Weights of a small GPT-style language model, trained from scratch on English Wikipedia.
Size: width 160, 2 heads of 64, MLP 960 ReLU, vocabulary 4704.
Architecture: LayerNorm before each block, learned positions, biases, untied embeddings, normalized queries and keys.
MLP neurons of a small language model. Each row is named by its layer, matrix (up: input weights) and neuron, and shows model dimensions 32-127. Each number is 128 + 24 x the weight over its row's rms, rounded and kept within 0 to 255. Numbers have three digits each.
After each neuron's rows, "fires in" lists the words (lower case) most often at its 100 highest values on Wikipedia text that the model never trained on. A number after a token or word is its count.

L8.up190:147175118156147103126101121123175120139121132139108131152136097135106133088158077120134148136137081127124143113149135117127117128072154114111109150083125122108160094076111114144165189102101152110143101180125167115141121140105128096135130137154171087119107129122123129108141094132155142104
fires in: "in" 100

L8.up558:123109134138157125140121109116094091137131142107153142129123106145128141152147094156167112140102161147128093163098077133149134071126126135114103104119133098133148109160138154153128112124126149111123110143123144119101104094125125145120111104105103130163123162114137091145169135127115177164
fires in: "be" 19, "are" 14, "is" 9, "have" 8, "was" 8

L8.up554:152143144101205101105154100132143163127111116128089115125145092163142145093146091118088131133135124105144130130115096127124117152157154114108140124094129145131138124106111115131115141088089124128107141136148168124165151165089153088109128138124146130107155099119118115082122101126119117174
fires in: "to" 71, "can" 6

L9.up911:152134114111149098104076143146137138153133110127104111144091099159069165139103099106148141103144103098135101101170100188139111120134146100129101163111109111162125107099156133139131136160164118135090139179105109154106154145109112121149073130144139125155119099142103122127138127114135153155
fires in: "the" 48, "he" 5

L2.up91:128160163183141134095093150175128085137135070125138120109101102089140150179134150125153121143134134159184119097143130140128133109142123126126127148104115172128142139106110134119154129120112155148132142117112156128162127160136161108134143142138140101158068124108118109105141120130123118123
fires in: "route" 17, "railway" 13, "highway" 12, "road" 10, "waterway" 6, "league" 5

L9.up790:144108123102167117119127151084151140085123159127108098126102074092174134152160133160112128178159108168147059132119130102130130100141159109103161121085114108144109141166124139105174135078148136135132150130130158106113126165129168106100115138157144138170110121141138135074152106108106179114
fires in: "to" 68, "not" 13

L9.up383:120167171152148072119091108124115150164121124109089126108125118194117164124150090098158135113075137094134125127127163097170103132110119099143114106118163134104122102117126084119125115185135122098142124123112164119152157135145136098085106115147163126158085128097141128138104094107132118115
fires in: "be" 43, "title" 6, "wrote" 4, "was" 4, "being" 4

L4.up935:136118121107111118086157095109142148117143100131147196162104121147188124134117125110163160109130132119141146149147161118129155065147116114146137076139115158151145124084095138125132124132090145126122143118119129072152149102132126129132126101114145122136101197088148084170128148127112155144
fires in: "species" 15, "website" 13, "family" 12, "location" 9, "label" 5

L8.up947:118113131149153104112135119139149111152095122113161121093149109148124140140177078074114122182143114137120105129142114148121127132152147137113118106120143094126152132138124167147121131091098124097074147184123094117116142155097129169138094127143145116132133142100139100093125130131126164155
fires in: "that" 54, "which" 42

L9.up164:151110135128175126133169124134138092148100146106145112128104104096148155102145142119156128099134078185148083087105130125131166153103154114135123109101150144138125150092138106164132109151176103127122169140155123110128151144135104158112124176156090120124082110113102133105126126113184106115
fires in: "and" 63, "or" 21

L9.up329:141107122138129155107133126132129149126120090137186134089162132151101160127122059117128128146115117121095123092127155163134130091160123116094147093155116146157156121127110171111136098126092107119124121134127101117151156118133106149178067116133175111099134173125119078115164110090109138146
fires in: "by" 38, "opera" 7, "series" 7, "album" 5, "band" 4

L4.up19:125150114165120109151121102136168142151120137099101127141120151146091114122159137167085142115167107109165113124107122119154105124086143115144120129153130128118140115134151118122153108107079099066093111120152162123148127126136131086168140136117134110133126143118068127107115127125132181148
fires in: "of" 27, "is" 18, "it" 16, "at" 6

L4.up800:122160114110142064135115113119163128131123100155114120141113109114134125131105085088125143108138136079113103050125120193179093125102144120140125119082090160137125115111120124096142130123126131141118155128134186112141152164136142095118103186140111125132122119106111062138164134116162108136
fires in: "as" 18, "to" 13, "for" 10, "in" 10, "on" 7, "was" 6

L8.up428:161114168110124076114069184124137126119099131091135188183135119100084138118186118091113122129152126137135088126083134146138107097154133125122132105140151145108161128152139169102124103136150168124120110177156123106150113149154172115149109135151111120148110165121107163111136118103136165122
fires in: "by" 12, "back" 9, "to" 9, "on" 8, "over" 8, "for" 8

L9.up604:154104154112181127114149115120148119073112078129137171129107139163142125100073105168175157129145118100130145137119146115173140104111148071122133091149126122117136102119124109138157104163103124117118119118119158100136128090135132081135138124121139142116117111139163139172092098120118178112
fires in: "the" 32, "at" 17, "of" 7

L8.up502:119104137112149137119130119133108121124127137131140128059122138127097090163198146097105152137139120103104135131094149130129136112149120116133098131096123111104152124169162134113132157131126189090105137099113101097152122130104177086115131112105151110134102144116104158138110144111125111098
fires in: "of" 58, "new" 6, "small" 4, "large" 4

L8.up768:132165136128140140115087106113092126137126123117115150115111107139128125146127139130098125119107139139134126153079126114143158114119150084131129121123118080158137138115108141124119155110121132112114125122117132086174124121098185118140132140152100152110091158066167117089099134120102170125
fires in: "of" 42, "postal" 4, "entrepreneur" 4

L2.up645:128097102132141132149149154133128121138131083116155151094151094078114142132114151151161152120144094122141086124139136140135146126113111113134171123120126154153132123091155128131133117165110094112124129128104143106075178112172154138145137139164170100084121115094107108116105149151151090165
fires in: "there" 41, "village" 12, "town" 10, "as" 7, "art" 6, "therefore" 5

L2.up628:121128112122117147125149172117131163132123123116166150129062126109151139136151131168132136137081108138154083129129122129183145081126113097053146093124116139190132136104114136083140125114139099083125136139094141099126096115133095130131151136128134129138147153109128109112101087131164139144
fires in: "to" 60, "as" 4

L4.up928:129097141107127128104135138170112115135117128137112096097140134141085124164126072092177105111108122132135082128093150088121150123127129113103101107094134142128174109174107157137139129127123172152114105151121109145143115130051096128140124159144120110114135097119159111122167151127138150143
fires in: "was" 38, "is" 29, "were" 21, "are" 11

L8.up93:163128148126114134065151119104150114169113126106109135116132118123126088092105115077108109111079149178166123110139165140145125107148135138110120113140084091115134108089136127149150139114120126143120113120116085097138146186149155112125127155132193100131086116134155117173127144115166107103
fires in: "in" 57, "and" 8, "the" 7, "on" 6, "early" 4

L3.up329:112152088139116081109121107080137133122140116103117107162111149173115112126097115136092129084120092149065139127159152128147144122102113099141142108154120133109142113123123140096137124202171145157128138124145157150131113145135136129140169136114156135155111170087118118128146087103165116139
fires in: "called" 14, "became" 12, "named" 11, "isbn" 10, "described" 8, "appointed" 6

L8.up260:138163147121157124127097129166143111136127144131071169161147086150103126127128116120110104131102148145173090152083120143137140122102160119105091111106119128113220103129164155110120104117140167115126113155160100160072126165130130111145152135131118137139124109093129116161131128116095188140
fires in: "is" 40, "are" 36, "were" 9, "was" 7

L8.up594:128120147161120099092097114123076121121127112126177166156120126107151111175150126171153191160163126141107120151133180133152120130114116116134104164076125092132139136082143115105138132103080105137104121149137114136155128125149184152092146170098133117093137141126114134164189115117142126140
fires in: "in" 65, "at" 11, "from" 4

L4.up857:149152111111130109130162096102132163111128112120137133157082114183138146125149096151102181159131114100119104118142124144167116115105097113145130147104131151148132102105165082137152127087103131142149131147143159105124193156064152093157138155111109129096129150121122132087140110156143137172
fires in: "to" 92

L2.up564:126126113119147139125104122111101161156129074114147121124050180128128098137091089141131152134164122126097099117190148114146097135115125098139129103112131123171120127084110143092121142141120145144120128098145104151151125138117117116167131157130153129093109155128150112159147143112128127138
fires in: "and" 78, "a" 20

L8.up691:135114153138163137123116129164111128154094152091134143125146101069068114163117119097084151159132122127151126144146154137115086122153177142120118124132104151105146125160127135105136144093093153101108118148180153117147121158156134092110076166128136120137116132118132108187155099148092136112
fires in: "the" 46, "both" 9, "on" 6, "at" 5, "a" 5, "her" 4

L9.up168:129133130137170135140141134198112115151119140128160150085125151160086074136088126108102122137149131132144084104112098098126096116096113135150122115165126123139149081128154170135118092125139136109102159186087107134137135147134127105150114117145112090100093107079140129102114133095144118139
fires in: "is" 31, "had" 11, "has" 11, "when" 8, "have" 5, "while" 4

L3.up250:132078161121146139147121193148128095124128134127167174098120140146118124142154145082148148106140129111133160135137141191124065091121143128135109180124115119178141125128076111112125148152113198126129103102157143127134101103102116153136126110141121118112108144132137128115105136139127124101
fires in: "small" 15, "short" 15, "long" 12, "large" 12, "smaller" 5, "young" 5

L2.up543:119103167112145123119097140150167098111126129122119189096152144103122137137130122099134135135086127150159147134092112152123129099152166127132107145099120135126132133129091134158160145083091151136124100123101132134113098130075128145092094146120152122110127130135125114143091164119164151180
fires in: "single" 14, "large" 12, "early" 11, "high" 7, "highway" 7, "human" 5

L4.up349:112096087105139117123132196117150119158120083112174122097120170123136094120115108116135202129117134093143093135110096122122101127133118130122143128119142140147124093117160137126133140135145138119091133159154108129125152134121119111105083127099201130145129172090143084157095116098113143163
fires in: "that" 67, "one" 25

L4.up671:136108173107136144116107133126082146115132123105154123120106130164144089122164136158120163149165106089079126131117155118148129126068148118137078118136131159114110046133118118144116137104108126147120090146146099132142118128151157086158153129159172126140136114081131170117085084101169096123
fires in: "at" 68, "attended" 7, "from" 4

L9.up624:146114122152147139146136091117157151121130058137107077129060110134118138168137130106093147162102094119144122140166130142142104103149103112140151122149113117140138087108129128089137126134085138142101090143177171123161082151150136122120093087114080130145125129111114125125144120118131168125
fires in: "de" 22, "of" 22, "la" 10, "at" 10

L9.up577:128106142164134105141074152158102161137153153111162110131149124150098119084118103084114112175143125147119138110134165133125144130149139123177118145119150104122142106101100140118130162145122123118116110131133131118124124164150187092106112082136128147147120164116093131158139173115126201112
fires in: "season" 33, "place" 6, "up" 6, "final" 5

L4.up813:124151121172144157132093110157113118117151123108133108132090145140141158122093153132109153198133098113123144139142148136139118127139167130144072099114103125114118136091134149153125146124113135130111114159113117068080137144138198122135158142154122132137119135124111129143164159116119189130
fires in: "tournament" 17, "season" 11, "league" 9, "total" 8, "party" 7, "final" 6

L9.up102:157117161138174150137141093188084169140133075114178119124103140122130128113172118129117146120169126124118138129132123116142119144094185109129101104143138112130122116115107137116117124147085125117131119141138093148137136118138180103140121133119169133096133097134102155126110119120131149117
fires in: "at" 90, "atmospheric" 4

L9.up377:124141172115127099102088131113131158176121129128094119139093123161124106106155082122116176117128137118151104122176144130166126138175157122131107093113131065145145143122100155111109159111139143113103127160121160154162133138139107101124090206138117118136144136114129097148117166094131131106
fires in: "for" 68, "of" 12

L3.up15:134129141161137133125149114152102075130139173113103140086155079108134132136122146125162131160100112125126088142117152150130112136111131075112133114088126114125139133138123152176145137092145126094109120179184111166061106137096143099110095129154145140119136120123131178146116100128146132170
fires in: "as" 85, "aspect" 4, "if" 4

L8.up300:124096097187164151127143135191130119120125103121138136161119119116135128130129078138134145145111128100113062153115144128137118118130133095140137134132104101115146123138092126147133157136121193127130145139152132111099114133163126124144128121190107131111136173143115102144136147101143121120
fires in: "as" 76, "a" 15

L3.up841:139097118128157109139140121122121194113124112043128121126109158184119140112124137111101125143167110134090128110130135107163110110075106092138135126154125168113141128095165107114140103141076117113096129121162150100143162085154094078143107139099149130096115161102082119109121106128126126159
fires in: "from" 51, "by" 33, "was" 4

L9.up754:147080137145148083122104138167073124107130167143100100108114116124146107152139158117106109176086100123128123131129131085139154172140160108106117116091118142147109125147113168107164145137117148142101119134150119122158111124116149123148105113131144104128124139131166169140135098110149114104
fires in: "of" 96

L2.up163:119133101098113108126144150109120138119139065093154122147094119118163108112136150118123126114135140138132113138114121136152143062121093118132091111116115126161122100087143112116124115113130126126129118160048134108130106113144111144174151123192127124122133170127149106108147105130137162144
fires in: "to" 98

L4.up388:135092123160133110119137148121084148129124102057118165114147104108121111126139084103110117116146132142163186131158079154110129133137123114136150104119131169096142106136187154125163137166089125128091132123102139096114181170179111116139108112110135109111121080120148144170164086138094144172
fires in: "some" 23, "several" 21, "two" 13, "many" 12, "four" 6, "few" 5

L8.up600:131119115119157125077109113143134158134115090106160134103102148105120094150147134121123189195142118112129106135132155109140124127103164115140077117141130134124125085133118166097134174121078135138097131165173117145121117147164142126180144167138174145155102129110145130135118100133129159124
fires in: "at" 37, "of" 27, "a" 17, "attended" 5, "from" 5, "to" 4

L3.up677:149136113092150101119105107094109172126122142118100141140130139194152099120139101075132183181172126137176121124130119132120139115128148105119111150112145156119149117141151108138134120102141135141116181145149175139116149172155119144113131141160112093114132078114107136103155114131075137149
fires in: "would" 34, "will" 18, "could" 13, "may" 9, "should" 8, "did" 7

L8.up290:147128135155133078086151133127139096182137098115119126072135137142116120161106111108143151101137108109140110149139090104146111124104120137129117128146119132127132116137130127141137096110131112077092096181161126115086121117130137138111152129105125120109095122122116110156138138112106152123
fires in: "is" 73, "are" 10, "an" 10

L2.up50:165117099148160115103123099110073161133139079073110102147119094126112092129099140173100129109140125145122144123126109124113131101150105116136133125128117137179133115095164164139178102108133121116101156117149182144147152107129106135132135127167140132084134156139084109167120152140108132118
fires in: "and" 70, "n" 15

L8.up754:138106099143177158093097102126139123104135142090099171148129095152114138131142145132175132124141124214209119121101102102131114101169169120085163117128115108171146130122121157156147126084126112105140164135111124120103098149116150153117112118155142130108111129106147133135148161092121150145
fires in: "can" 23, "would" 20, "may" 14, "could" 11, "will" 9, "medal" 5

L2.up181:149162140144121118130168067137083170129127099098148116134108137111150120150126114139118161124143111086087113121168152160224116124119178088136125116090117108122157119099116145109130114142115131148107130161113125103132138123137141141160111150092110142086109129100120134098135101121110094162
fires in: "by" 53, "as" 31, "under" 4, "at" 4

L8.up135:128091108152137139147078129162129109157112144112111203125094101102102117110158141092114123145130081147115122148129110078126125134113119112113111138099156130119153122171155169126125112131095090095071099098130112145134126083120133167126118109118171132142122134132137133146124096133118148143
fires in: "other" 22, "many" 12, "of" 11, "several" 9, "both" 6, "0" 5

L8.up483:177141113108120093133107122109146146155126110117096128162056067122153139161140109119076132124106106141132107068167104127131135135093117102122120132119116162145124107140125105121138166168144121125085138127165159125159131166134148107120153142140154078084099111074151107152160151155131117132
fires in: "and" 99

L8.up13:112078154108132092099142124151149111143137067133178071102147124125090123147147097089128144092143105119132160126137146169137100167128131129122112107135080163141097094107118123157135111106099141091142158177123114148124120120133194138100078136102150135122134130138108088111126147112129159123
fires in: "at" 88

L8.up319:133129112124149074110106123104126130118128111113132095151129121092178147105141161123110155141113144141135092133096141135145128055153166072115139109138112118147131124107122152130126181109133123156111115126120121136135131116111164112118175099172103139137125173130129099114141158106099178143
fires in: "to" 100

L2.up844:138130120184090085132112118129104120122140130102080097126116156191126090155130136109161148103142130138171106124116141122125111097168136114130141127125125152119181111105167090130155149149137119107095137157119112083082149106128121165130102133077108136159132152112116102098106110133122135136
fires in: "this" 94, "it" 6

L2.up456:138171139159101119096127113064143126126129094133073166113060095102140121152145148148122168144119111130112115132177134172148133120120142122130136136104132136159106101111154095108156104097094131146138151143108140086155095120136169097109145122131155117097133112106117107133110123135106088141
fires in: "in" 50, "near" 8, "of" 8, "nearly" 5

L4.up35:118107154155133122097110127130083120130121142127142154097148091093110121171127073138146108132110111133098149110132165138154133125153148114087157117101094074140152117127133169106163137106114157128086118112124123149089149148129129104125082148109146124114071159123131149136143133105101127165
fires in: "a" 41, "the" 19

L3.up503:138119135158133125132088124148107136141145127109103153086077144100111111132108104078124176141146119083131164143130090169142144141133119119130112111106129134130112130123126103207144152204095134124103085141111132124161134156146112128110134134113160092148110122140123152149126129152078151157
fires in: "four" 30, "three" 16, "two" 14, "six" 13, "sixth" 7, "five" 7

L2.up418:135103107107147099137104146145086117129121127115151094149136145145090103137170126104142141159149120151095083108166131130119134107112164120144087137140125132101166077151155103128120143139101128078067114158138089180088168102139143131162137140123129117131121108134145145085117094062142133123
fires in: "has" 54, "had" 16, "have" 11, "he" 10, "having" 4

L4.up270:124132161066106101119135195128127102139126127135128149069125138144118101131105133066093171141138114150140156129122131161105117107130175137117071142132130119081125132175082114131122136121113204138128135110150116107102063128138138111126123122123161138136125149146132151156103143155102122153
fires in: "former" 19, "large" 9, "largest" 8, "private" 6, "political" 5, "professional" 5

L9.up905:164132175104111149093130140098169139178116076094140145090089136135136120122118127096160168087108086107139112110132140142154113114153165128125150096119109123088109061092107144117134115155154119146106138137099117138114141106141153133109126125081126127122096113131121119162141136094100104096
fires in: "an" 29, "was" 26, "life" 4

L9.up645:153149113071158110110085125143149118153113103137178121118079128132127136148136132125148129163135100190096095088142090120142112125141143135108130101104131147118146104134155098140168137168089129107131149135123132120157174129125102132129077113170142051110118130109160152095125109138120110122
fires in: "and" 80

L9.up822:147103113171124112115127125120130133150098123136176076155143117101110152128169118104074132137107132183137111124107109116131141129179121120128125107111097121150163129143088125150148132097140140137097141140166115094156096156107165152124072144157142127157118152111123168129130107122098154153
fires in: "and" 38, "to" 33, "or" 10, "as" 5, "from" 4

L3.up852:163170116102148150125173103103135132139202099134146122146131143106119095108114088123133141132106110151090114135186095146156082126144115117090143139141114114102154146134155113128109147153132119143142141145118198123155141095131093110117151132091158111179116158117108117153108158114109126139
fires in: "years" 26, "year" 25, "age" 15, "time" 10, "votes" 8, "code" 6

L4.up744:140157144094084108127104131120131180111146072123077122120065137167111150154158069096106123140114123080143152103112132167140121134130150106152119153120129151132160122108173100078113139133101158108130110111129153097157117169118149092123144157121145111098129118112105123129151138110180118135
fires in: "of" 68, "more" 11

L9.up914:166127180106159132128127153129112170101122177078121156117125131139142165102154084127093139139163135120168103128127123113118116098120144087119117099125106138149127123147092141133156129073123149120160186107117122100099165158137174108121150152090133132109131113127127149090141122111099161151
fires in: "to" 43, "could" 11, "must" 6, "can" 4, "igor" 4

L2.up51:148184153177152121080103077160145098128160130126138111181076150109121113133128118177157121155148126123090120133156169168149109130076119085151145125072112131094160113134113114119110138098129118122125150190152151130111131131134153130119139119143142098146121092140093106105133125143143139148
fires in: "a" 33, "record" 20, "attendance" 8, "hold" 6

L8.up573:143088155129154126128132153136126134128112124133143184124120096148050153087156079101111105117121101175106077126146142137142138131121123117154104132091114135137141131140121127133143086150080146146112118135145131129153130158097139132161093109155110103123070133133150135153210109116115152174
fires in: "be" 35, "to" 29, "and" 4